python train.py --num_hidden_layers=15 --hidden_size=256 --num_attention_heads=8 --num_key_value_heads=4 --head_dim=32 --intermediate_size=704 --vocab_size=4096 --hidden_act="swiglu" --norm="rmsnorm" --norm_place="pre" --norm_eps=1e-06 --positions="rope" --rope_theta=10000.0 --rope_fraction=1.0 --qk_norm=true --attn_scale=0.177 --bias="none" --tie_word_embeddings=false --parallel_block=false --init="trunc" --init_std_qkv=0.0182 --init_std_o=0.0 --init_std_up=0.0182 --init_std_down=0.0 --optimizer="muon" --learning_rate=0.0124 --beta1=0.95 --weight_decay=0.0075 --lr_head=0.00496 --max_grad_norm=1.0 --warmup_steps=63 --schedule="wsd" --decay_fraction=0.831 --decay_shape="linear" --final_lr_fraction=0.0 --batch_tokens=[16384, 32768, 65536] --max_seq_len=256 --doc_mask=false --train_tokens=223600000 --max_steps=6149 --dataset="wikipedia_en"
MLP neurons of a small language model. Each row is named by its layer, matrix (down: output weights) and neuron, and shows model dimensions 0-127. Each number is 128 + 32 x the weight over its row's rms, rounded and kept within 0 to 255. Numbers have three digits each. A neuron's up and down rows have the sign that makes its largest values positive.
A block is one neuron, or neurons of one layer that tend to fire together. Before each block is what it responds to, as a language model described it from the Wikipedia text at the highest values.

Responds to: Country code completions. Later letters of uppercase country or abbreviation codes in sports tables and lists (F-RA, A-US, G-ER, E-NG), plus the v of van/von in names.
L3.down95:108076103136122133132134073137135140170105162146120147128123072153191101119118137144118103120142070086081140139142166087102072123142145108067185113169136128153092067166157150168113088130062157162128128152143163149112089145154142117145126165113181096127207109086118114092134093149060077124124158101057154147106117105082122126144149102116167127123124114102117118082164106127176146165095
L3.down128:068124095146142178174132078160183173144133157064153204143135117148118161118103127107172156132142061128119165087122103126114084119123174096126130124164146112117148113100095183087108109146153163147121134110139120086184184190104124089115098142088122105173121081173111186114116106125081115168132167092103082124156168130163115133146052129089136182101077149121112117160163158062113120142171
L3.down142:117127160126214138141130113132084074151090122114151129119098114092103164161067107100149116133162120155158191121132110084075147130063083157103116123113165144100121073129164173073122072113139179102153114200117114185158108100090129065130115121139144127147100119179141112103096117137174136127108132118143148135148096132127110103105093133117177133166161134109173155126094050107144077107148
L3.down152:127164150145118114136163139059168121122097163132128159119066112085179091102079136144099158154148110102116148192128114174124139188114085153138177109090183183136148112119147154106127117148109138163192116135195085166127160150151132157158120103146163131111148146125119184109070090107178123135131187085108183185171153087133108035131077131158216097090181137150134111116097164080162142147148
L3.down169:142141075179165132102159089134149111120116132068103097149121123127126145127171105136176106109099127167114107097122128124107114062150159194167099078185132140212175093178112157126120089116106122086128145158120117102107136143139077158113174091139143147120074140103107175107143075161091147114061114028161118154057162096106123077142144095122102121116085094152119150099124152132086111130109
L3.down184:141131098135175139102177104117086063119085110140075133103123076172120084195165156179143162158135074131146153151127137154132092141124134211110135155131144083102124142132161130102103166190096076132112119153132132146154210126153126113150079141123144079172158124085142119125120164122080086135166095094082153088124098134116209170147129123168123089138126113161160174095142079107058133100107
L3.down192:187112163168150109105127130138095175143097130084242093095120092191099141157130132085124135109158101164129097140091175147095142139148147144100161130096158157165098123150119086138169101146141048151146148175132115109119118101047179112088087144128141148122140122000175132158150124140137086093125136141119109217127117131093114129149093149128138104122118156170123133156148080100121136147220
L3.down245:168133137100123102129133079127128108092088174148123106081098121128154158163175100108179137130158091133123155127136129110166111121147096136119148079067112112149149121161106116080139144148150129112165147112143134222173160124139184142204116150095113161144130113108116155098166143141085115145117134101145187140062158137044163120111122123152179107116103089088151110135146206090160144113156
L3.down293:171132153119160124066150147133139140094109100185214158106111108126155089190133109133197159164073130124113106138102136166113156088182075149114153163115093130119120120147132105136180097123133110157111124125128117093182155104148117101139126082070137109143170150120159092087114103123117130082100144226156116100118156133101129159151146146166112123101160078089084138164152134180145120117115
L3.down342:162197089146144158140184157115170174188124139154126146144145130041098099118163124120173081088119081066121159148161090092121092112151135151100193105133154144063111078104117167111135120122140120153130133087095116126156118122159181107099080148140109103118110106136128124143208148094102093058149132115087142126144068111107045142163104156093100089161132169144185148120196135109093137156168
L3.down344:082127130161203099077122123152099099103114098102094160136151130157086166147125073106124095115121108110112134097119157150174149177125131156072152154132123140132125160106077106122173163147120107108176120148122189146167140121091123090164114146149117125158197092097069194190096125176164127046100113052176060165114117127142129141141186111168098134155197153139083144077159124087123089138124
L3.down399:104150110170126073118102111137103147129133149161167100203164094110147093151152151141209121158162129060110094093142146145133107152082158160117148133203161118149127106087135162173194166135121132084125112136140149186128075157147148115119139107117056068100118159147141108170122160171145121167155130094131149103120183096104091095123130159184156194102098175137092144117139112143178125120061
L3.down446:154141146117158118157163077121065130148083174143139145157112159147169147066072121152122120148091133110087110107166112118149098148093123149143105233118156119135141170130145199162106103145135161089139117102140083109142170111131127083128170165102086072139126142184126161096130128188130069116158118122095139095177125104167139123130107053122146101124160071156123120110143070075161120159104
L3.down514:086131168138103134138137074071077051185100177117068086091024131137139155162063063153104118127129093082155171067136151124093098148113166135098109131120097066115100098125115112134148117158129146120119179158137111204128150107131093140114098104156108141119093172085167142037132136134144124131090157098144142131135127104093161168160141107149180129150107084137223080127180133156129118167187
L3.down544:109132157078108148183150081170110188181108159184128191138144150117097113148135152118146139111122104095119160110130106136143134094162091162147146124088107121155146159149123179136117119171127052095157138111122186134156098146180101163091163135103120163084114096062085134174175137148127161162100158141118113161058061122157081154131136131140112157143164141098135100123157107107125119103045
L3.down618:112116140118086143145133116150136105141107156189245168056142112143084072179097115131157133141132080114102133168127155203061110146125086183160118147117143161132127120120146173109124174134138133142178140111092216134150126149119135087061173145112137086093159126065174180153139120150088159123090135133067109133090104174114153121162134143134160111110130091187112145154101096092098151129089

Responds to: Mid-word fragments, "rec" prefix. Word-start pieces like rec (reconsider, recall, recent, recruiting) and mid-word fragments and apostrophes in possessives/contractions (Men's, don't, Dun-c-an).
L10.down28:076135054097162105128174129117179167173068101131136131158155135116118090135159093092128118120081189151111157108111089126134152177160163101118105068108122137126111142155192097146112166177145143090133157147157120191121142122189107070110142173125092084174160168161153143089110131201117122194137097102153161139171095165163153176127116094140064152131135125183116103063113097133110120158106
L10.down48:111183119104083109107147135220172150083138139126119150163085056120162010148103153103166125170165146158118152136113090086143133151139151101130112186081117135155113090178143139101156176144152165128136123129092137150097124075130160186129096141132161139136120224088185164123126117148183089131125138184113134098121118081154131161181196144135101163149133148138097132112183139146103103127089
L10.down145:116115097110138140118098169075101156099111116108201111131128126073125109121107177111149156093056115108100136128193144069107149124119132124156102101186151129108114173107118136129122110169117115147069178222153155139159098152126109129108100108078120111071108160154124102118145139093118068118066158142118111154129110142085163087192064115143120125121175067128140136070135108138192120124154
L10.down327:180105118114144112222136100176159086117098143115136162085139115152156110103151153140107157069108092070103164143105115143076135182095134073118156143131072111177165139105139153111170113133116100105176124156130112118155107134131125163152109157166101110106071061098040111171109147137093126111169127184128129144084126097134146071158155107008195189132131140155066154110139158084143156139146

Responds to: Incomplete word-start fragments. Opening pieces of words split into several tokens, strongest for rec (recruited, recent, recipient), also cons, adv, ren and mid-name fragments like R-and-olph.
L4.down284:147161056109173147147155144193155113177135122145121127113139190116158110168139147181185109099095147118110143157094135108090171107143121151071153055159103209100151141118168085116079174175189139129163150129102146050142143139133117072082141092162107110133134198119090196107119127125141122169162120162107150184144158101110183175159097129137122141162077149159101112104123085063091093160061

Responds to: Wiki section heading markers. Opening == or === at line start that begins a section heading (Results, History, Preseason); weaker on mid-word pieces in titles, e.g. Financ-ial, Q-ual-ifying, 2-nd.
L4.down698:145106117090133116181154141121177167163163113170162137114164159110151091146135148155156199127114143131142135143160097084123070060096117141188134160161119060130146167115138154120107091178165175098087124122127155146131144211148114080144104140129166210142112141048131067104151100134157093112138120161090146132142153108069173127159108146158177116091075111105116119103153099089147122158074

Responds to: Wiki section headings plus fragments. Mostly the == or === heading marker at the start of a line (Ecology, Biography, election results); also word-initial Tr, tr, att pieces and school.
L3.down84:136134154165154071102115209114130107118125141098070118075086087103089107094114143168156134100126150146074105090110161147186107147121159152183104154106184068137142120115116168090151048154138145119128087100105126070099104176116167120148108150123120128128119143169184115102173155139142092078153183135134121103176129146102134174096134126143127086167120088134121127134061061087195138169105
L3.down151:111206098086109120093101172135117068116102153161103163141136132108162098083050116093150122137169160114123119072135076059114134112177113154197145076184117069121153191086106072119142024049116102103109132112071153125146165156180156162133131104156127111117141093101142131142088102151117129118152121110090092140122088116107141155138112126127118127225157096125161075142073115083142153119176
L3.down173:134115131090118136131117088135106145158126198149125121144113094100191093140100060141143165123081152103084120202139138089146075167189091112124243133178147093124101114102129203161102167098080137110159133113027142116160140101162101153131085164098098108098094160161115078160141157097151125148141136126129059090106197070129136081113167109133139114090103137178147180151145176140159146161128
L3.down352:172140082118150157167122064109187173158073138141090129142094122122129076106170144126203125147147073142141156137142118072103120123073116095122053153188190127123128122162108138122139139139098133123178087110176126167125110143151102060128135103149147126092197179086152116100184164127075181100080194225111117108104127121139140144174142154142141146144130130116128128099106054122117224128108
L3.down373:195108099091082140110107124125144155141114121147232160158176160156189112104157161117181182082135134122198164105142124152117104157114107140139141151180168060158124175123166111116120138142143132162136157111119183073136109126115107145095141112084096077111131154070143078166120152103187138157127107132119161143176170148097101130119132160120157157182072151164126132132168104069080203140092
L3.down387:171113098120088137112122128153165159094122130129255108105099170127188179215130157091124151118093108096075148143139103141129136138083119130135159138147122139161160154178123109145133136172154149128091144218147101161140158132123096111151157119098078119127148133073139148074106103131139134099087146123126122123136090144135173099114145144123092171166058062092139116107120136169180156138057
L3.down406:118123133161088114089105146165104159127062099109138087141143094074148104154106090060171160114120102155118164100129125145137124156138117119148110102093128141059116095079143144099119150132109136129129115113145143102144159167138157114099157165078070126062102132132072100100092127199035113160110148130126162125116138130146154053139127103096144116144104126148135130163150170107092091112105
L3.down447:109115139141143157112117129116099125208110191146190151100144138098126131115118124149191156148064119121140141111166123132084138178160138137190114140093161045115108129068156161150124144075134047059121135084121078145147185069107163145058133114082112134127129164092098103093186083118167143178142138122153143180081114134152154190101170125148116104147137139150192162113147077109142096092088
L3.down448:099190093166110101142169177120133113099053146104140135166113142141145144120142173119162116092140114104184144096174144108096159122087162095117153096102190125178144151102128163099125130195142085117126167137116150062165115106234119046128153100174103178163092137121115098146170103125163071064122104102152073136166150156100102128079112113103103173151056136173079100117163068120141102105155
L3.down459:147135078215105136167117112086102084153040150145194141169168092112183191138121075160115118139140124145117135127146128153133125163113108130135145180146151170099144151149148127163089103178093128103170124110102121143113191131174132210099157125171072138171128110169157132105155112075171145128081117152115170142122128111148128082098155135155142054190122139083155148135111218079120086169139
L3.down503:174128151094119110139090144089164175123105102133177122108153147109122081125194174159155117114185126183129104107202115124122104104098090120147162137116125095135147126083118095191121079142159091105160156145156208126198101148187153084137167155171074124159135170023103112200148134089090161146080170150140106111082137134142192204133099112180119133147157116131136116139130091142196159122163
L3.down546:130129127147106105089129045116130092136093124157090101124122097119172151161102107136112170182099149087096120134183081149156148139138160157143145130134146082098160124092139125148160135088153099151122117052085081109171172135120147077164110180118156169155056112255127131154130211109160085116116078159112103115142123092165112163092131109124149113137150109132141167112042153136176069122097
L3.down575:174135098119092122114145118106115152109125157129255113138130124126128139132149065131094143112125082111153148151171092092108122065177136151087162147152115209111127114121109110110118124123118108090110091184104103134098115095170160120097098106108110089188150036041144160099143112155122202182127172089137138155089151153120096150105146050178131133144071102134111195178185125100092141089174
L3.down636:148108106081082162116151141160106189147081137140226139134154135136225125157153173104140138148097127081138139114124086222167139117129128161139112168155161116161151113079068153096097100165151152150108121174142146173202100118158124091118107161077057118128144140141124124129129141079116131132132153118103155109156198141139144113124107146144183208121094085168076124065144114084170204139107
L3.down681:148161122125097133142074134127146099134103150073155140163123187113110142110166129036188124140167133096111118090109138125152140115152097170171094085159123113121132093076132113161136117153084123148114132133147143139119136146113136095119158097094123109122142142087144164090131108114138138126115115092134052122087118138090123176195168141172061160233075154142079101133198152146105094145164
L3.down701:065113147101107136146124169133137128164146193089147192184138059145136167173106113113170128130135163137134154147143151151102213084142195126128176080037175111073128158124122151141121082099110112103149070114140104149136156108133095103116092138152165098100028102105112094094101170141139142139162179139141148146104082154108108105137098145161173171109118114173181117167124158096112113153125

Responds to: Uppercase codes and acronyms. Capital-letter country codes and acronym pieces, mostly in Wikipedia tables before player names (ESP, ARG, USA), plus acronym middles (RSN, DLC) and === subheading markers.
L4.down399:183131100118120132128147139094126147175087178170155200121100152095166062178164140113198169164128076091163196151123153172144099109110129119164035097144116143147122167136108142074063135176133096109127151104132174128163053116188135165134084098111162147085131091109131069152126118145134155125125077107174171110098122140097137096112077145089182106119096169160134121111165126145140112080143

Responds to: Word-start fragments and zeros. Opening pieces of split words, like Rele(ase date) in film infoboxes and Phil(ippines/adelphia/ip), plus standalone 0 digits in tables, scores and ISBNs.
L3.down36:106155100128178097128124118138120134135137100133209130090152173106123135172137101133094056160096119154080115060058110154133112140122106090096086158164130102137087142068099090148136105130114181162121133052142180174118096100156104200128123085125103099190171145134079139136147079153067084129152081097101089134097091092140123151157118121119151124120175118079115131102132127112159158089114
L3.down44:119143103104153113063127103122142147123105164128156117195104104156122158146132105098161200088120209091139127041086123139126145058132151182090149169142132102160147115105192148176076123116116178187121117176157149156140133113119163129180145094082113065145109172149164139120060141136165137111135114133094137191167092184129149170074146125080153159075117145126209126091128066125157107140144
L3.down119:169121137069115062099061133097126199132125154123150112167153124098104113116107150093159133176169099131145074048137096101124097108110133182170137073199155127176078129076094157150116112141084095176126135096144094092143109078168168093106123099146119054145141075121139111096171112130112132131083166161104125154103073156194156108125120105136143120123167127144148122130084121125157105130119
L3.down155:164136093183094142068133122110118059141128130115145173072127101177104094085114108173127157067118139131169137187139041102138099155107112129150121131192101134180136164104165075087159080118140144114101151082107148153151125077107133161110173108146139109113105133096170086132187092106174066138122195132055110099116104155115136164188078091097141171085153128141186200123115128148152111159188
L3.down211:134072105109115094201131081143181177100096195110090116066139109124171123116134138157126094160128105148114086110116099113158108164064102146159128117101163081117138072111177181111127107110112156140118144111129117090145150152143102176126138114136111132087188137130132109065123090115111141096127137155123135117090094089130119095143159161074121120124130149074131133167105169105102183152188
L3.down236:133142126175202168141134140099095219121123173164110161148115126166104094123157109087153106140118138182114107098120138166142103054127176166122127134098108155142140106158115140150104116137119112149117056162128125112171129084124140112154145119103155052153124182098132148146176168164116162144162146117124145169168097156188181153136109139141206153136125109099155111099151100103134105155188
L3.down295:200113161194147190090164125131157108166114114119110072151114104152125053157094097068169104147164102095157160125119167117114111153108129133089135101109157146143114146113178109055167099097183102152141180109138173139159151152156205146100115140183157144138139096104163084101125165135176133181092130177139130134152114122131163161136115154153142128083157154130197137139150136133099132101140
L3.down324:153149091128149141135130145122144104129144127160128058139110164135157131121092103131115133130121167082128088130113129077129107081149127114148152156148090088161128097135120146123135087177089107128119145108083127167082148064127116101120128129147127123163112152064124150121128050146133101105035132171068098050109140168114133065090161150126172098139101150139151039166114090154182075159168
L3.down345:139136179101134116138084103112099122057157111106112137146120145113136105085065108130103114082115129134150138144118112126178163080093160188134103141136113136028089110126099145105156180137125118198118132139098130142133173167109101138113126057088056065164154164152118147122187150139152098186140131144104135123084172177031140169178133114097104144137176136166138175134132148165109134181116
L3.down475:140165131175136142112166082140124137134127153155096121172109090139107128132127129101227150099124106170137164114154145112073188117102091137138068099119147158107141116130134108143128161149134137065073107131154120128103123171165156134090095187114143202133053207035168150158162131106181117167149146094071120161192143167142141099139073149195099111131115124135114223134178122080144101103073
L3.down485:168109117112178147117115139119102083155164139045040077105086162110136101124151167148112108123133177136193140198118138135080134092096128141196133155162136156112142092178102120074110145096160132133170166135050119179102186090096099133154163085136151163076190156226152111144127127116173137140173102122143107113118062162116123087057146143119078120154182154133154158120117057121114115118095
L3.down543:139180091147126123114084109137125132129128147138082133137094154115127172135109146151210145124150119112145111144205133043157140131091181204157139132134130108123103111112131051064079157112095124152079165157131113155146138073086154164109139116162170069157155100106160067132146109110106175203120129171092136123125090114049142171117128118112157126143165184145123165170120162121111158176154
L3.down586:105164087094168105114128124120097104091135141100126145175109172109152108086133160191108147145072138114131086100089067066105178124047101169201107081144161096095152149110134147194142133155160144122110119111138101083103106092140177156158145123164137096159094111101135122183122142109114140157115139094118067088056108138101148116158138049125104128165101165130096186162161158118156097136191
L3.down628:120134106144132119062155087140098118134115114088097164167096113169081104104164091124145075145160097116086100096124133092115125193096122150182133110102134179145167099110117125147135098115143100129093135135114094092115139131100145154110099177195071113160184175169105136156136098099074102151095099088073142127122085118061106120183152153194162127105162080136164156125133150082117150115124
L3.down644:104163122159125200063178128127079099159124136120092149131121132096114121157177130151177165074121150139172094169105157099136150143088119131187133156171129144105108078117137138082096167197134154133165151164175128137163076111179135106128140112107121113094169168114139141148117129104103142154112155198138125166123115141150098126079146156111144148138125123137132142084120076116106125119125
L3.down665:119140114135095105160141111147190151093156104094081108137137168142079148078135112138101122148145118146231166188126123123097208179163165129171053160107134169093094172128104103115151129147118135197126111127143140181183133148137142138052128068148160103157166116159131120121150115143174135173091096108062126174139150170115062154137124142104089098127122131172155127171133116139133180138158

Responds to: Word-start fragments. Opening subword pieces of words split across several tokens, such as che in chess and chef, do in doctor, offic in officers, qu in conquered.
L3.down0:061114122152133155131126079119144155158118182153072180094164162167130150138212125040162138094138102126139177110109166175113061184116146226145092101127128116120186152131105105083112128145133182083113147106116033100101178182105079110151139134113135133133111117118113143137077158084133171123138135099092167147176167111181085096123128138112134138111122103104144087118155160124103107135193
L3.down23:145118075128103130152101179134130116092097106158112163168077176152179131107074111152150104152160136171156106123100108113120097136104097137135082110127078121154142092145076160134109108107145177109155186140129055104157202202172043163175136061129144073127202106194148074121172189123105172162095103138086128150143141102075101155115160170116135110107114146174129147122142102113067152148088
L3.down96:181115138106161119104153074101098180084147098121154088226127176122132142150188122087114146122107106105116165078111156106129095162082105159152107165119138110204140118113162132094141148146093188125137180132074157143158114133117165138069124143123129204149145132060086124122072118138113073101119127154115186115115128104201093154143161139116160143163082055112088111118115045131104135120090
L3.down275:134069068139121158169061147145154130088115103151237143117098141123161162147106147139147129168118118135121102164145136090173139148094137142102131078142170133130143119140101094135096102207150166167124104139088121187103121151119083149081112098084163079098150183199137130103117114131140153121139102128105112121129144137166135155162115129104127094159211063078108157160145150123111137160108
L3.down279:146171070171112109134121096120176169149123088126097128139114100133060129190127152139138135166128129146091122108176095104129179122144146168172149168087126157126104170118174159093081124222161156168136172102114090120170163121139111054081127144151109139206151185121109147125138133150123136119080099125154142128124126112129128181176129176140132120171127142131181133065064088107094116111103
L3.down336:142115074180176127152094092133143158136182121102131042096137186110116095111156112168153120168137165121110154099098131151137106120120104090088156135136109126146121086192083130165117165171127058149185111097133131178139110154128149114076157137143149078080146157087114160093124158171123159154132166187093117111167069182113117154161157130129187130171100147166100122160111084089096148104126
L3.down374:152178102121097134132120093138193093142120134091060125158099159136149135113099138075108131160098150111114189130167089120115122106176121092112179146087091143177132124139147149112133118124113149140154170148120070163147124141133154166086123132083090115165168120140109172070106131139147154165174123087183206105172038125187122150185091155157144122094109139173159081115116119134096131113188
L3.down415:079109090121154103133088144131109121169083157152191078210120103159153211113122122108075158130126126143082101099142173112145149144087110147140122082087114171138144129112157153150069136168155158119176112100156107112117138132162172119115127145086130152126141086167148180119137094162114145106126144171105160083076087157141121154146100180140095119086112121175143090184143136147163099131124
L3.down423:184122142123197111142104110145113156118141119110082090109131204062174073068101122105121111126105113082162128068150126136125113077119167150093143104172153119132125128135114168144118170118105167126138085155138133194177132134154100104094115112100138124081087181190127127105182176125098147069150142115108147127115139193130109076169123110183152133136105120164155144120114136121151106112116
L3.down428:062182139130152152142110080114123169152101108112171161122131160118161130158121173142118151077062113039176172106134132169090159162080150127179133114080139131146141165122127161132109099130104167129134168129115148110152159128089143111112126116189150183169192121097119110096136107075119091155066181099082112085128108161149069142130103180171157145130105113138151104133094155150113130150100
L3.down435:127063089157164117158138166103166122101203107100100168142111154134142155157142101106119163154104169127101172039107113091118128135140104079098000144186147093162141170061101142084105067101077159132119091069098149138089164126130160097125149123114117137125143129098100163129116149121109100117146135155107137145139126114126135156194124117157135181143171144079130069138114107067167167137173
L3.down466:105134115152163171137150114138196133130122166109140110083167178129105123144136199174166183133149179097161165102125182090117102127094151133125151144132119098137142104149107133169109131132078135131133098128177144191169061115076105163127111075114066194120086135166160190141095141135097113068115133159139157080146117160099124127078081162167088175181134147124146097141105100125129152133094
L3.down470:080124093131162111100116105120155083125135138130091178143125164125125126119152152169111115095136120124139148094134142047131174118134136177123126144175158104107092170125106147090163123158134123114149122153105100210055060135147095122115107152155106093141163105045116160135163096171044170149126111076139105182129184111067158144187157117104102103095057146142116155160152169102149133139147
L3.down553:148119133110115143135156116123124146146181150156183088084103160152174102100162120167123095163118134174136112075117159063122145061090148148122132118096076181119143105143145073111128125097122116151137108172144092149123128106140151175058150122044080130176096148102148152113126118121169117156153108081064119217170093121128118101126111117081110122135100128115112088184171098207097097096131
L3.down619:164168159117115091118168122126116100130112138109124092115128168162126088100125120108197093130062099107132164128176050141102142148096168105098108115111104108123154119100151144150171186148151189106147095212135136134128108102129135066115155117113130123126148136114129093096185100110122129168122119125143156132110143128102111157115100104170115167138116094160161159142157136181102144125151
L3.down623:144166102125168140137104070130166144139082103139163072145100139148094105132113134122125146129177155198135164093164134126193170121130111135143137107135162079145169147194099134049117153152111130095179141185107108175120143151126125144190108119185079114119132145137095223155094083142112141184162129136192097159146114097092127168187089200124086121129084056106070190148164178148185179130167

Responds to: Mid-word fragment "re". Short mid-word subword pieces, especially "re" inside split words like deg-re-es, al-re-ady, cor-re-ct, dec-re-ase, ext-re-mes.
L10.down69:104117070131133118108100107106111124155134117072154190097179107115163162102081140121170170102091136120139132082134172132122086109107075132170097120132095175144168128152115103162125115141079085130140165097220150097098130148120138150218133085088185122097184137125209132093102132136091170154140085128161115116060157161148133161097122122185108121144109104097087081109155153165145139129069
L10.down169:156110084157141178119109133090160125171077175109088096109121102117182116068202160148110147131123159122123092095108107134156122140153163139128122142084163118123093174075159144145147155139119095149163107160173234133161148121128114127122142158079118130136089118166192130153142111160124123130122098161146120143126119169109108151161168180117132103132120064061157125113103085141082116223162
L10.down445:137170120107112100131201112133130090122160098102107112187137071115089177110113152158114106199144112181151147081123091139165114114139117107157137152148145122103152165118124131133171145141132182108164119189058139065079104098122087114064130172076134085184130146064102128126157120095171154102123122127146110156120169161065118089162090108154151139177191130172152137146144153106119135113114
L10.down569:103107171085183125084146137135104121111157129146135126157148152166119140059097071162184102136160118167155106141082110086145145103101173116158089145105133107164098119149113108088129102106112123137153152136130092109117106113133164096165154142116147076099119169115109163085138138119138146141119131136152128149101109112121108151125216056118076105168095132106066130145101148087119099127145